MLP neurons of a small language model. Each row is named by its layer, matrix (down: output weights) and neuron, and shows model dimensions 0-95. Each number is 50 + 12 x the weight over its row's rms, rounded and kept within 0 to 99. A neuron's up and down rows have the sign that makes its largest values positive.
A block is one neuron, or neurons of one layer that tend to fire together. After each block is what it responds to, as a language model described it from the Wikipedia text at the highest values.

L6.down15:44 52 53 48 39 40 44 49 57 46 56 51 51 35 25 54 63 52 47 55 41 37 31 55 40 53 52 42 58 44 48 63 25 51 59 43 52 40 55 17 37 62 76 60 69 50 31 29 39 53 50 40 54 42 36 51 25 28 48 60 67 64 47 52 45 46 67 45 59 65 42 48 56 36 57 50 66 45 67 34 75 46 46 65 47 30 48 72 54 46 62 44 54 36 47 54
L6.down166:40 46 44 33 51 43 52 52 61 59 70 50 07 45 46 42 44 51 52 55 43 42 45 63 47 59 48 40 63 37 58 57 70 44 55 40 57 42 61 45 52 58 67 50 61 53 41 57 47 43 49 48 52 52 46 46 44 42 48 49 45 59 32 56 31 58 51 52 23 40 39 44 55 36 65 46 58 55 43 45 67 52 32 59 56 27 77 54 51 65 46 40 38 25 47 65
L6.down843:33 71 55 21 63 49 45 45 65 58 73 75 20 49 52 46 62 31 45 50 44 33 44 32 43 59 45 47 62 46 51 60 44 53 39 45 62 50 40 65 57 26 40 38 37 47 65 59 52 49 40 56 72 32 57 48 39 53 45 34 35 81 49 58 40 40 53 32 64 54 52 34 56 49 45 54 49 62 61 52 54 46 43 47 50 59 39 49 54 47 46 63 48 63 55 55
L6.down1055:45 44 40 44 55 38 42 34 67 35 52 40 69 58 62 60 50 52 50 53 59 48 48 52 65 37 65 27 62 49 37 57 55 60 54 74 43 34 52 41 34 51 43 49 55 59 43 24 53 65 73 63 58 60 39 66 41 68 50 39 47 49 27 72 51 49 44 46 44 37 58 52 56 57 54 51 63 47 77 45 71 72 41 68 47 64 59 50 69 57 61 43 59 40 56 52
Responds to: Month names right after "in" in dated statements, like in January 1919 or in May 2018, plus weaker words following "in", "at" or "per".

L4.down308:68 58 49 53 35 52 52 30 55 46 44 44 46 37 43 37 51 56 33 42 63 48 50 65 56 62 41 46 51 21 27 69 53 39 56 59 61 68 48 45 27 47 53 53 21 46 54 34 40 57 52 52 40 51 31 38 48 56 42 58 65 50 81 55 47 50 52 49 44 47 52 60 61 38 52 75 71 26 43 58 45 49 59 43 27 57 33 47 59 45 50 76 42 65 60 48
L4.down667:77 50 52 52 52 47 28 62 53 50 50 58 43 52 68 63 48 59 55 48 52 72 64 53 49 62 58 66 27 48 39 49 38 35 48 65 72 71 66 44 57 51 30 55 21 36 26 55 63 67 59 52 55 40 56 57 30 36 49 60 60 34 41 42 47 50 51 54 37 29 54 53 51 32 38 67 40 51 55 52 61 32 67 62 46 33 57 46 52 56 54 57 63 45 49 23
L4.down679:83 36 60 54 46 22 58 46 53 50 65 65 42 62 64 65 51 55 64 46 49 48 35 38 57 45 39 53 46 48 52 77 53 32 66 63 58 58 57 46 46 71 52 54 37 31 46 44 49 67 50 39 57 66 53 67 65 45 49 51 65 62 46 63 43 54 62 59 34 38 56 36 46 31 62 49 69 44 67 63 82 35 43 46 51 36 36 52 50 50 55 48 55 42 57 60
L4.down796:56 46 35 60 59 55 33 50 54 27 23 52 49 61 54 57 56 50 56 40 62 45 72 44 47 55 51 32 64 42 62 64 45 61 65 28 53 47 60 35 58 38 63 31 53 45 44 33 56 60 47 48 70 62 47 47 57 50 54 35 64 45 31 51 32 71 45 51 61 49 56 61 38 60 67 39 51 48 65 46 58 48 36 35 75 42 71 63 76 77 72 47 68 42 36 52
L4.down879:46 54 45 39 52 46 60 36 67 38 39 68 42 54 56 34 43 74 24 42 57 65 49 56 56 35 28 38 44 68 68 59 69 64 35 45 52 53 49 26 35 49 39 66 72 54 37 66 52 50 42 50 22 50 64 48 43 60 33 51 61 58 56 41 38 46 29 66 69 44 52 56 40 53 48 42 64 44 33 56 43 47 42 72 39 62 37 45 61 51 46 54 33 40 57 51
L4.down1010:68 53 43 59 37 52 37 55 59 39 73 53 56 33 62 42 59 56 50 64 59 61 27 57 35 72 51 47 51 53 75 69 54 54 41 43 50 53 47 47 44 41 34 43 19 43 41 46 65 51 40 38 46 40 48 40 51 52 20 40 43 59 47 74 29 51 48 54 36 33 58 41 37 59 59 52 27 44 80 48 50 48 44 52 52 35 52 17 36 49 39 49 33 39 45 79
L4.down1107:56 45 52 49 55 41 51 46 59 48 70 57 47 37 44 41 61 53 50 43 59 69 36 52 51 41 41 49 48 63 40 56 38 49 79 49 61 53 56 45 31 50 52 81 48 44 57 40 69 41 27 41 52 52 66 46 67 65 65 49 74 37 52 57 49 66 46 56 72 58 34 48 50 50 26 47 49 76 54 54 54 49 78 47 48 55 66 43 52 47 77 46 67 57 37 47
L4.down1153:53 64 55 72 44 39 54 44 45 62 46 68 53 73 48 54 51 57 70 54 35 48 58 70 48 63 49 44 26 65 27 61 34 55 54 39 54 50 31 42 32 39 77 45 49 65 40 42 55 53 38 53 52 55 39 54 28 58 45 55 32 45 45 64 35 50 57 59 50 60 36 34 51 45 44 37 43 23 65 49 51 68 46 59 56 34 41 52 37 35 38 50 42 59 36 46
Responds to: Word-internal fragments continuing a split word, mostly "os" as in prop-os-al, exp-os-ure, expl-os-ion, dep-os-it, L-os Angeles; also "et"/"let" (fe-et, Chevro-let).

L3.down747:61 60 57 51 74 43 09 45 50 62 50 56 39 35 74 32 58 52 53 32 74 48 43 59 68 44 62 50 47 48 64 32 59 40 63 40 36 44 61 47 46 21 45 26 59 55 36 49 49 25 44 40 57 48 60 37 37 71 42 35 53 53 61 35 71 41 42 40 54 32 45 33 55 38 55 24 47 67 50 46 66 51 25 43 59 47 55 46 38 47 62 69 47 33 62 49
L3.down914:45 71 45 53 68 56 26 46 53 65 49 43 45 50 93 30 48 49 56 52 65 69 46 57 58 42 68 50 30 66 56 42 62 40 51 59 55 49 52 56 42 54 54 48 56 72 34 43 48 24 26 34 26 31 71 23 35 59 49 37 65 47 38 30 73 62 43 34 62 48 54 23 49 42 40 46 54 55 44 45 54 51 27 44 43 47 59 65 38 50 56 69 53 56 57 26
Responds to: Month names within full dates, after "born", "in", "on", a table bar or a day number, e.g. born November 4, 10 December; sometimes digits or word pieces.

L4.down267:63 40 57 67 53 45 70 61 38 48 46 55 39 46 46 45 63 45 70 61 51 43 66 79 70 42 57 39 53 17 45 59 67 26 64 39 39 58 46 57 63 28 43 62 55 47 40 61 48 50 34 23 62 47 53 70 54 39 71 48 34 54 54 55 49 39 56 25 46 46 39 61 68 68 61 47 45 62 46 64 55 59 43 46 57 58 34 57 40 67 44 51 53 51 42 58
L4.down313:49 73 57 58 65 42 19 53 48 74 44 38 45 46 73 33 73 55 50 28 64 62 62 74 55 54 67 40 41 48 54 41 63 54 50 41 33 51 54 48 31 43 45 32 85 66 29 58 62 21 38 41 46 23 56 40 62 47 40 43 47 44 33 48 58 52 45 31 52 40 46 29 61 48 48 47 69 50 31 54 67 38 22 35 61 60 51 45 44 47 53 53 48 60 59 28
L4.down331:54 64 57 54 56 57 40 63 55 74 58 34 52 48 41 48 75 37 54 41 63 54 75 74 57 43 52 67 44 31 52 38 56 62 61 37 45 46 51 50 45 40 45 59 39 46 50 56 53 48 44 29 44 39 52 48 64 48 65 60 42 64 30 45 85 64 50 51 57 44 55 53 25 62 42 43 56 70 30 51 44 44 34 48 40 44 48 42 42 51 35 51 52 54 56 64
L4.down411:35 59 37 45 58 76 56 62 55 34 40 58 31 48 61 49 35 71 45 53 57 61 62 67 51 37 61 86 63 46 40 57 51 34 36 54 22 62 39 57 45 36 45 39 57 60 47 66 63 57 77 40 55 67 70 55 65 44 66 46 42 35 41 38 47 52 47 44 69 38 52 51 45 65 49 54 67 45 46 53 52 53 57 56 40 70 43 42 30 34 29 67 56 44 61 41
L4.down554:60 52 54 51 48 47 61 51 54 54 29 51 35 34 60 58 71 56 44 53 53 71 50 44 41 67 52 43 59 70 56 43 42 39 61 29 43 64 46 58 51 57 31 43 50 46 58 50 17 58 29 51 46 55 48 55 59 54 45 80 69 33 55 49 74 59 47 32 53 36 77 36 48 55 32 40 39 46 38 69 57 35 41 56 69 44 45 58 37 65 63 44 49 38 82 53
L4.down682:63 53 39 62 43 71 72 37 24 44 37 52 62 30 46 64 60 34 58 56 44 51 52 63 48 50 44 39 47 56 51 64 55 46 47 52 44 42 57 80 38 56 40 48 48 26 67 44 25 48 36 51 61 49 46 40 58 70 34 52 52 57 55 45 46 24 46 36 54 51 59 38 25 38 63 47 51 46 49 47 59 66 44 60 41 51 67 77 45 57 41 54 62 50 55 42
L4.down1105:54 56 42 77 88 57 56 51 54 61 54 45 38 28 57 66 69 70 40 54 43 73 33 34 58 44 43 42 39 43 53 53 58 66 59 42 34 46 66 48 45 27 46 40 55 45 38 17 62 46 43 73 41 57 40 35 49 48 39 48 43 44 29 63 60 67 48 37 45 69 70 53 49 35 47 35 64 36 40 54 37 47 41 50 79 47 42 53 50 21 63 65 64 51 42 45
L4.down1164:53 54 48 54 63 38 45 59 52 61 81 38 63 56 56 53 50 64 39 67 51 52 35 50 58 60 45 32 56 44 49 48 49 48 42 44 49 50 44 48 44 65 68 28 53 59 58 61 31 44 55 31 47 46 61 39 71 57 39 66 53 60 49 27 69 29 51 45 72 45 42 32 58 51 54 27 32 53 47 60 61 25 42 40 88 59 61 44 57 41 39 46 44 80 53 23
Responds to: Month names that begin a date, usually after In, On or a table bar (December 2023, June 28); more weakly, mid-word fragments like Oct-ober, sign-if-icance.